config.toml
norm = "layernorm"
norm_place = "pre"
init_std_qkv = 0.0346
init_std_o = 0.0
decay_fraction = 1.0
batch_tokens = 32768
max_seq_len = 1024
train_tokens = 425800000
MLP neurons of a small language model. Each row is named by its layer, matrix (down: output weights) and neuron, and shows model dimensions 0-191. Each number is 500 + 25 x the weight over its row's rms, rounded and kept within 0 to 999. Numbers have three digits each.
A block is one neuron, or neurons of one layer that tend to fire together. After each block is what it responds to, as a language model described it from the Wikipedia text at the highest values.

L10.down15:556558507492496536539508467516492453466534493510457492504471493453529528458517527480463464501506491506486477474478525506512518530469546514508486491466509476526479453515493518472450457517475475497494505529502541506478511481451491507519506484500506484502512493533521500516487495485521455504518491520506482493512475496502465481513485491562478492482491485496519550558511523464512496508453464506536541535529518492500478493506464509514527503482513527509540542477516462480538495520537506512485479531456468498559496507474503531463503524514485488502470548475489505532494465515476509481
L10.down41:490480533492507483490543486497521477518503528510541493502540518506486499508478574529523506514510522500522506501525523484515498479527480510471489481519495449486495515523480530502532504541513498517518480508466471531530439544465520493480503454510487499471456549513515472519517509467502480493495525475530540509551518499510544554477481491502475513507480541508540487469532478507503445501469481515469475489502486494538497494516489506507547494488478467522504503478543500484525461459470459446499517490507500486439492513484522517512449449513565468508516499482521517488479499473513482489
L10.down107:495527508456472515522479503558481514496503495496454510486490526522497490537504520475463486537512525551501464506455523445470521469508448473511513463513532490485438488531486518539504544490473506504528470519498501508503482517485490456518471490538525553493513481522514506483527528460534485513503511489564491524469476502525457474477480537500522500495492539529531535499495537522498460492510492532537549512506528500513496477451489509478494498450490485462497488490490469549529489494492475471510523493503468499503538478477513524464523514501509488514510465471467510491487537465486533485
L10.down305:502509519453485469487519475490473515493478470471461487504471489476528509475495506471505498469505502504537505544507474533482478524517522509503534459508522500532472447512505528486436557533486488475485491492471529505499505522497520493488517484485462509500470531527545515506493506460506489481461491480515556524517461491499448485473553500491496493522468521500476512524536474517528521489586469536518520506519494503474500500456515558491510482496504492497480535510527482490496489517445485454513503527489506475538517551513489480514472508499478448467530499496464518501516534514542498531
L10.down385:522519493508516482529521492434473470500478476491488498508500523551511555499479495493504495477507502454480474495439535514490488509489482515469553487481553489544474516509473532504511525498482525489520503522485487507537510520519512511469467486521509485502535507501514517502526485498564519487451508503507508444495518489508527477533491520487483474505508491519511523521457472490484512510543525471475553513480481487495503483466540517461539524520499489507451545480498508525461470465471451457466464506519519525479510483466496493489469523516576517489532498484528482512484528533497511457
L10.down594:533537458509512540525503486503484522513548545570460515465501508511516535516508540497493496490512486521507540480498500517504513548490470488509470493509486497488468483521519476535445505515474506482531459475523492561519456500517498505485471499474429473491485517472505474516520487476482488535523505508487482517485513451526498504490462451501491475514498484532521519457536553476469466520525503525505501462530516504536473529515492460525485484510519489564525475460507475473487513489513510487507516507525501485499546499533521519465515490524496472496482461446493499507460498476469503499
L10.down605:491499499483502483476484531494495488498531504490522536528511522527466503541480522518519411500478500449499527553546497518528480479512499470502475465506493487498530555496557540503513521503498441495535494541484495541489502501484538472474545516455460527511498502484511519520479502495508477503497492532484540510481513490487475465480513503482459518483490494481495487511528530519501515522482514495505496490505500450513495467497473486532480520474475463475508534490510462517504433490487506503546510477523502466499523517494515499530483473491482498546501525502496455563427497519538529474
L10.down658:523511476477542484474527469482518493541510485527466478505464504476510523489474540500502499479506448508491492487512476527503504527514477531489521496566550527511529440498493536512480493528518511476546486503486498494488510546506493503513475465496508506478485507493547463461537497501476555493498515510505505519526517479499467514497478499464478481473477492512472489542495507528504471541485492508489478489489504555452554488510509485481538514513433500504504542509519473513495475478499482479516537550496508441473440472525498479522482511568502513482518515457486524470501460490478526499
Degree and magnitude adjectives

L4.down114:493551478516472506470498500477511494492508482508494512456478490506540488505528474464484471461482507496509539471514479571474564515460528491497510495527484479539504494527494506523515477517524504512520486448511532489499498473501494498509530529413524494512540496567503470497516507493477509509515549480486514504472497521503439558495513556538505464482514498484488464478472540514479499515499506496459482466482505512455487492542504475496472526497514490487514484489512506484488523500526525498515466503483527469517490488509541485480514545538464523459502529505500492450526502474514467464
L4.down256:475514510531480485514534528486523490461525468461481507475486523503512514514523542489505513524502497511477483456476479517478539517491530497474508486496505513477499552521506508482495555490524532476490487519496512529459496479473518515482483489475463475526486492559490490450533520495442513484539508506515472505536481492491479527526509542482489571531488504471524495473495445471470458508523521539488493507471488489432470534492480487463484522527479512494489479481508528483513511560507540499553432509472514549471470485492502510510483492510509503524514487488532468522537527489511498502
L4.down332:512490476510529534484495494491494506521513552468493491517488522480526479467507522454457477512488496513476512464469517529458524535517516465478501466511477480544484516482511458516488537504499496558567473505471510501474462539502504527486487469443548517523506504522498517511480500543499503481536471477456508524513499487544482504496520494558487522486519484506498469480496462482470500511477487526507510470506516520536474489511532535495564508519490477497544533481511472507492552463504485510520528497487498495507491473483522498441508525510440470487500490463555506507504482476480453479
L4.down571:526490450433462528531474515506503530499486545460490504480510484512476502472484491473517513508461485472494492543481533550499535478511512435512466477557446506508499493475492501463522511505500475517523512497450468472482521522526531496501553492487534486498480565497506535501497498472506534480499509494517525512465503467520509478513519514520501500476513511499478465478469507490555478512521515532431509506531504494496496531544524506476522519487488511502517541527480529518489491520510477471513473488527501503507481514481550510515484491465547524517488525437520489495479472452488479499
Possessive markers

L6.down173:532503510508498525516541473532494475510501486490491496521471477487505469485545532487494469582481503473553465504503521506492472511460505507499507443525480486515496498523541514491485463499564515524534488506515505504459464515481500518508519483470507495508496508468542492500489438489488481513527501490463524497529505470467492518484506495467441551462488498493479453572501566502504502497524539487467493479519488511529500504502517508484504538488506547477475529488541499545510510505524463468468516535516464447487505501483469519485455517522502508485503484485470500532486506497466484499
L6.down760:489537510474478470499508456489482494499501529513523496514472486500500489491543480528505471555523502530464498479495493491507500439515502566522504518450496489512436504553518521469500534486485495519507501521462512446516476478522518499510499483489492514501472509542475514484521463447435487543504495469481498497535505542477489463510465508528470535507552467508501536519509539505487453487471494492521505491529538522498462528504502515523567495511511484495467502521512505548499525459484499487469465485500518532513465483517478485459544514514516506519510455486493512530487469485489510502
Adjective after article

L10.down37:522499493429505482526512426558493496471495468488474557515536479492537467463551512489480495481470507470500468526503523510513529478516485457511504474471508475508512506499487512493526445485502541493539476472482500460482471472512490539502525497518487484522491557475508525494505503520490503469516519518549508528522508477491524520513499520487471477474493501477498528543500505472484458520483468510513503514502519549474508481476526524499470523501476480494524562529500516476494520499511505456476480511480517524516561477513463511469424479522526506513527512530478485487522504515476500514
L10.down184:508463505495509487461507454486498510493560492518522525504500501517524550559460480487487528513514462463475517536496468517463499448491503529483500513495516453494472497518489490474538465487477467531518477528481511485457492539483534505533526546519484446531501469495509515498547505534535483543530524512504449498487543472524566497481496497538486510509493506461473520507488474488523504480504527548504531521466523502501493511516507465541477536524475532500532492470490508506523495447495476509527467487498449502487468509504482496485501483540498519486486508448496478484492511471472509479
L10.down387:543524465486495474500515490498500457519531522489492471541492513473500535496584525479467445495456493487506544492466511505476492481474499514499511513450505483504462502488487523480527487455517514460507564499499491499500519490514497522461503507502507491512504517503495582509474512497513479504466460502512457466528517500516500478495462485532514521536531510515531527515505478445463506501500463500489488482501538503458523525505496498473440533523459493521493519458468492512494520515456493548474523525457520501509505485504531549536525518502494528468467490504507519486511457512496498534
L10.down409:468499522461480454548553467499518467479528483504515479498492526468482529506512523493489485547528494502527503493521483466506485545497489480470470469504492489533503500474475495471524490470494510498480481466514511467477515516461495482525508538505493466501538489513519492456486518466498486532539473513459490510503529515481470466483478520488514495518499523479489515527550476465483480500477498484494540536504538525509527461548501520492450500480502512486442480503504504497523514540516529544456495529427565475514529524481513541535531460470497514494497493514492498497510512508566476521
L10.down538:545511525506508474518479507493474473526518497516502499532484530493505501537488532509519500475488497453512519489444496447474491488472531491516518507510516501500511557484513474498504457522474492510537474511494496500520471496539457441494486486464458534514546507475496489500538497531530475471527511502495521492494525489489517473482493481517487475467500495505483448524527489525465520523493463452570489517521484511507532505506522543514526503478469492501463544515460474459534479510499540473503486499479516517504476543444457474489520509482538470491503528480500523535564534529508462508
L10.down545:449542526491513460457494516457491562496468500469453451552526508481547521495533533473481503478490498496504507494504530511498491476533496520536470494496496465514502501493508478519553504487503474527477500495495455512498508535517521509523507507493501495452531471482517432506549518474519515509487509503508499507468505486497519476518481494459499504509460467513475485445537542451517513470529510514490509501513539512487502495491515472496476516467467528490455505508487466522510504496489449506505519522523522461510462496472503542513461505541519452472538516489510519514535483531537468469
L10.down555:541508506518486474524528470559519489515490508506538528525479521503479566526513524485481477521499455502489530511456508480527540507476488455487568485458468504529526495523512497532463473510460466472479500488508542488483470535470537506495483538540488507504531502456499491487500497472495505486532503488510470513479467525472517524489499460483519488486511500457503510537488483484471471497488489500478500503471558522493539483514514468498448501486495465495534512480540466516490498495522494531487470493453535530453534452528531521497502467511491503500492549507522453514509461514517505499
L10.down686:491525471522512460475455481569500478510465530489544520486491469527538463462518530523491518478529505490538508507505478548486510498541506498480486457490476559500522486522479527543480484536478492436517506456488512506501521487500494502537527490481456507507506553529492504508506547492476495509459514505490464496476507490508497525508492551520515527485510456488453468540479507496503502473516531505454510519486510512520518503505493493516461549497478525520467511490510484524519512467517487492455489503501501492502493489480556470520499526508481488489502531472509445468452520503558495451
Indefinite article "an"

L6.down142:523499526455521497494509463511468505460498490535478531562475512488516494513490516506480503526499486540492459478510481561467498490474481539500509459472493524513538521492477434480479506489541483480474452449482502489477503498496511499524491478489538477496495515505529493477494489519513487527547497497492465470503518517519523461485481510482518532452499510485483480493468461482487507456487524484483557501549542502483486479515498478541508478501474507495544480458516529510514505570519537498482538540528541509536508471463482473549500498497502532509490543479511527473497481487527506529
L6.down343:526504484482482476542464497495503501543502535543509529539487499498516525505507510485477490516502507513485505418476505502523463469476505492500464484491456480500519505523502480483519488479498476491552474481445536476484516496443476527496485471431544471511476479507461510536504506496594493503542532500556508486523509488475504515535496491523509500468478495511506502526493497537496523499560515512491504488516528518484487528506487479554502468557505516483532488464549490513551521494477480499500544519506458472500478464493470502518496496507468497504475512476465494489514497474489495500
Mid-word name fragments

L10.down23:510482497513483470489488491520518470461490496525451490507528517498544473577514466496500520483482521479485468513482519519511513529502528515547501455556497559480494516500520475515454497508511525527483511522502500508481513528497464479537504540507521492490456474456486515501513500488531490488504529488502458490471535521503500513533505543501515505500543438500492492467533523498508487499512530499519516502459485527507477481518495435496501496484497500502461489486448472516523494469486505492525439511492510513469507512493567500535514508473441526452491460525499496555471487537527491479
L10.down104:495449540488499501453537498526513475538541486451518493530496475502491483478477525465519484449499496498515513521482512486517484485499489523488517477511491481511484541482518491480511499538527501554458446536542516522458519509493527510502505542475535490551488530476534499484445452525526523492494471517469508501506528495505473484466525523485514545523495457485521492586527498529496507488534504502504496491437506509488464485493468528474490531505495495494478505508529503465475517477521495488473495520509519474483502519485478528536442512457464507490497519484512465515491491557480481501
L10.down197:472503533515466485525480473481524456498496506501483471485495503523512503524513486487470509521508510514510502506493506520508466497457506469493498469501488482497523477525512514459494512518470471442525515491522563529469479551477528533506542549478475506481474492507502516502491514493514472462510520501477477499457525543526461570489529475477472483527514468476472476525501559543512506521520479510553511502520485501549482487488483511507515500462493477519543523476485489515484547481526503520496541513480449503553481458472475495512527478517503508461476492458494520522539437503515473478
L10.down318:494468520501471491511510495518443490472521551500482448513521528530482457523463503485547513509514528499506500490477484505475495505489492456471493464497521521510511484453507498480499514457496529487462506544500504512535534467501483503500500515534529513460494455478484479519497550461530512449495501488521520514548497536503468531482494492539500500491515505483508492513537532504538483496518491442489525525562487476499506475481533473471516510545488470497434520495550507535491435516476476518530476488504510500541475476485504497485533504537535466478539515522546521506481503493485494512
L10.down362:481507516508480523500509504481504511506499510535452462510504492539495456525492522512498495486507505472552497497483485501492513483502513538521505492480523487539445475522509497512555499510535473541494517547494494529464496533489476495509487519555487477511465502502505492507511447502475489524498490495451490536467510509481497469519536510553493488542481470552485506483522488511481490481524457496491528495468503552449489508490462478542515430496499477457534474500520484519451506502513517488508464506513562512522492473489532535476506498504517494459474509483559459513483516560467481491
L10.down627:507468502465488494479515516545465493514464470477482477479484496494546501501496485504495474519468550482497479479473533498439489517484517531420444463536536489491491505496515543482460475503475482488469487481525503510561522497474458520519520487538514515533479495534514478522522546511510515486508491490563508454469468533528502479467486505528498498516494464467495514538489485500478539437505503495520532519540520474495492515527485472532523469486515506517522470512522492482535509506534497512491479540492538547518474496477533531481497473525522501482509514489496512496529468498475533490
L10.down674:515479529513455481526490505526499504495486481480511473516521489491492457540485510479531465486459504521468484482525511525533510455501503520457489486502505480505500530501482519508484515451480477473406524484509513494479510540510528546502501497536490478539505507543511505533491466494500492539514475512531502497500518464499528479503555531457499476489516511512498510530487485540499460473538515539517527525497483521463532466489489479556488494500466489507491482466489491530490499488503483495528490535504517516417508522481535466505477505525512513462495464552478500546515480507515431511
L10.down716:491463493523474506493498512487447553450492493451492498496529530490517496489527496492514478486497452493482495503526494502459548491500460526470469535513486538513444518489476517541490490486460511497479515527513503517508525516474524487525488535481513478476489473490509503531509475465504505427480483508473499538524509521472492501547458542495454523528468492489491529509522519539537498486543489513488476519500519528448494464516501443486498528470520457527482537493475511474494513506470550518538536537500504499522483481527535538452500541516498493492489467484497537534496478516522499493
Mid-word name continuations

L4.down28:475507539528530498532442459526508509472494475530456513520516510534490516521506487522489538504484490491522472486476557462469485495494524561534501479518518496471488519478512523471528513450483486517517514535503530510501463449501497512486499501504522491435479502499523467492540510488517479478513505488464507485501490570476546499515496536466532534500474483500487485457540514511464504506459492533509527509452519539489517519485520469523496498468482504548478487454540515481524506462514517470536465502513518491497511475468502493512500455508448516507496478489502554497533488509464491497
L4.down108:552515494505520501514499489486522469474458470499506537466520534550510566516545495503495464506509476489491473478493467497479541490514489490458473529527507524496464531517503519493468522467457478515498484492470494489520471469495477510528512490488506481482456458471540493488511528478501464449509524536527512527483508454504543462483473489525504486517514465573522535473525509501523498497527538489464520488543515482513493486515519518553514498510464491511457520480526477486534522520494516497481464447506527477529507520519514476501465427473492515482501519509482483478508504490500480529
L4.down381:484503466444500457499488523488545547476480546470459455484518498495449491514493519472520534494471485496521567498454501477484515512525496537552533447515546498502441489467433536481490482516552488499513516512519523499532490514541473477513477514455502516477510467486486515526490517546494484512519508529488509499483462503511484500465526532509504474511482481534531495485473507507521480509482480469534477495503495495481468502471520468510491474494532497531535531539532494517509497520503548518497475518525521512470500530522472499513483480496477494546485534523463514513494477480491490469
L4.down733:488518527527500510517502519532533523422504481517495471492477537519482518503480491518511545512536491538508471500498479535521472506466483516471465487489464513470520483494495493510493504506490520460522481534506469486523555467476471480551492498555479508492509526493555547515521479534458499539478522484508522500538492514533526518451472514483516498487484474520510487485494518477518505518479509503498511480481498475506540460522466478518457537481518500473501543445452491518493479499494503485491476474517446508492496501475456488493547479485485516463498486513477479530461537474502538565
Connector before proper place names

L4.down166:512481483482516508491455482480506495499513471526510528495499469543490485498543520489509457500501464497526471505467520547501470531506478498498528510504457523472501556511526497494471500504519525537484477483492487509439482498453454489472492474478486482526495490473508554523516473502483501481519508519531499532540503519449533499505487459507479526489494501491513494509444497482475511485541477474442522516530499484480480506482544488461561487552498505518521495516563525491547510528501497439423482496485507487526525538514495506509502492472499542521496503466534522503508528465496500495
L4.down593:508521452534497494462487495488522477495510512485480527530512490506538527486522514441494494487535476510525459462472528509458502519484524496504511485471466524503521499525469465494489504495509500537578505533515521478476489536464518486485507484461495524516533474514502476444495525485493511498545485482509506514468537495464486498513445473563480565446509529491461483507518502542479489495516498556448530494496544494516488482504489502505525517546469492514528493498518496508505532496517507526507475460509496487462495506494503502522526524487508505507493512428540529490495504488454487458
L4.down608:508468515475538480516489550520474471518530543496465473541487487534483478457479473505496521489478487453490471482530500484493477490516533492536509452464507448518478465478458532481489529506475511515503533490472534519519484552495491479533458491451503530526495498547527492493497489471526457526525484479503537488470545522552485481493503557495527501499529506527508495512506516515486481536539463493470518520506506537518482488444491537528500504508510528510492500496510486502473458558484502493461489509483505525506529552464494480491490472536510469529502498465477485473512535478503508513
L4.down713:501486503526489492506504443486488483492532512499489505485525454477521526479506505535493508491485540489534480458450485527460492500477466480495507494518499505487463484497530493498484484482497480502478482530519499527491492518509477521493461530464542476535426469530544500506497461539509526495485509502448521516473519502510505501558490506518506542464554494515502492511443512557471455494559542501516507470516543516540477514523505524551532510494450496486486519522468499495517495522527484472526488475504482533484512505489509465452527492529510494533460499471530520479501474497469488470
Sentence-initial determiners

L10.down16:492529488499488506464517509527514492497510521513492505473453515505468508477473502504476512506524474483532521471528499517445503491454470489481499475496524504448491517469506492494478510507485503465575504509480523515480483574475520485504492532495496463509534507512515551496487536499475518555477477493471505542500504480505483513475521500523510506514463485519510521568534472526491491534520489505428493486465467501482505521580468432516481481506522478511515536498489523525505492509461532527531487457493512543503477508507513473518489484516523510478464499454482526499528531483480516529
L10.down36:499477503537520530492526527480504519551514479490488527467537512449464462499481501550496540513511508495518527497489497545512509467416470500495498507503484513504500499484507444510516471449478492512491497547509510474478458488470535488510522526474463504509450494496491510486506531508482535491510540534520501495472482531520517511483522462524524505458523497482483488534522491459513521505474480486471504475468539479550489489511496515558475472523466533479496528519511487491473494509516527510487488495531515560524530459463471492503503510481496536492453529474476489481499556535465500496
L10.down106:479510505510499462471515471467493477476500516503481470494484550475473546498486504521479471474507514509516487457479520500506507461506517465523495475505566505504466521518529525453460469538521508483549514486516495482495510493506501529487505499519513521457499532472490464510499528499441510499488484487470532525512491504510503516511510524501525473521460537489517483474515454476527530491517501510496500492527511493545529530474564504474480532495492555474512501530507529514529529525457504499495460518484516479534460471492488502494494498470468516478510556474512570520431519433499490504
L10.down132:477505537482499558470504484494482530441534518515476505507502554486509524526483479478512514497535487529489496520502471502518517460475510488461455452508498475494501490503514502498506450488472471513528535513506489495537441480566520528485534497504528497522501510477498452504523512533470489486491519502494497541461472473518479508550525521471480505487515524483493467447542540552478503502540483507486544501464482487518518463507543482463513518469491504494499497528543517481498548508503499501461528528506491455500511506478482458521515529463507514459482498475485521499456536498473517516
L10.down167:468566537502486499491520533472479467476498480496472502515501517527494498514466523528491496504536504494518475509557487492540494465494496474452492517512499466538464500463482521518428477514480500474518501531529505480523501494492493511470506481510457496522498469472503497495550479514506525504479512465542458486509500490509506510483524507513471549458509525526474453491506515482489504554516539475436498500484511487506531520494544493548492518506514515476511533448533521441512531494473491542520516508517497553535516526488466497492535491516503499484459487480503540476452478502502465525
L10.down339:510513475551503505506479473460522481480486487516440483488465541473487454500492521519548491503506486500516481505498563461543510487490498490474488502462507525532487502452545516501503521464505482494490502491470474506526525485528489505493516463556478479503523526478501492505528479551452517509446474474477489510498483520499513503511519535495479479492508509517534472531529488534521509498490506516523509518495529505495503490514528486528474533454443511494504550506522468475510538488548479514508483460471512463513521490405481467481508526520524503452494496471501533492495506513490537538
L10.down352:498539571517458539477527494490453438448497486467484487511486519538505510513510513494541525478537521491544487489573471526514480488524494443521499510523513461493487470489523516508543489512523467525529520483522489533497473517508511488468463509501496517477521508516476532468522494474509546477536501504530467452497470511504481501483485515464516511485493485495471513478494475503460508519504483513501478510507486478543504522494470507522492489457508495538478510497517496491507531513541486445504482519506437498512548441521553502492505473496479502515465507477492455518477519526510484521
L10.down743:479457498511469500522474457503500545495515504521464501485532478512501539552521509516478504434486498474488553486499523551478503540491504523466526494508491471521489436505507466493514479557476496496487492508476475524507527519510522510524492505477526531492492530521526467503487545497471540503516487466502540478494497501526489492482453500511447492548473533539482531513477506514516451475526467500552507487509507537508516488505475484472489467489487495478504471509519475493529524490509489460483500515474502513527480503504523572501498519503520509477442562495462466513520503458469508516
Location-linking function words

L4.down26:446483511505498498546521506527538517487476510490470537508509466477504520523515484505459507504470537482459493493502498509476503496508489494517488500501498468488531489477507477509511512487473534510502481509470467475555493501486473502507487496465477495499449499471510494515505478501519516527463534525502520524523525487461489506544579546457527513507482500513516529490512525512429479460515460531503518458489519520521530509510518477438529482506476519480509466475545515486504514535498505492475474532469494502532506484516515515537496514487476505578530528434518472509533462473507551498
L4.down174:491476527511521474543496518492499469488472471492490523530539492492508480535477479514510444522472466517486462512507503514470532491496488520490478539494496547459470498516517476471486537537546501505447527449508507506490450522519497502476477460506489499462486528545481449507505508521481464487469502528524516494503498502496526518536582521517490488507524503514482503473513502506457541462496524518496484515517517490520506473495514475466475491514452500519473532496527499548486462491471512459525461507504500514514508489467561522465482471491548475532511533483477501476502475530544509528
L4.down265:475505528503542484524486492537474499510518497538523514495477510507457519488502463476462485522525519517536523484407485500495497498478518450436501484478482478536469480512526532541498524508544513527466504555560513504471535485505504487530517504450500569505471525511459449486468522507453509482533495529498495527488530518457505477495492503461489517468507522485480489527512494494532487486501533499485505519510538497508492527512498516490516460483493536520500513513514468519534508513488456503506529518466451513493495498490475496515465527481481458494497531500504513484494496494473447468
L4.down673:505517475533545495471504522489472499496492477498474514490505465513510529504554480503510528512503519486530514499521489483489534507499496512490504466520490551490485504474494490489520508535561476485529502501488474478524528537468521486477525496481507568490513475506536475510505500497466503479523482525480524542476516531491444513508490489517540472475506528495517497427450515418520454495476511516495531468517511497532478492476453468540514483529519461478511484494545485525475507504555508504517482482493449486497525532507524516474480521504486496438535464509526475496468516487463526482
Mid-word name fragments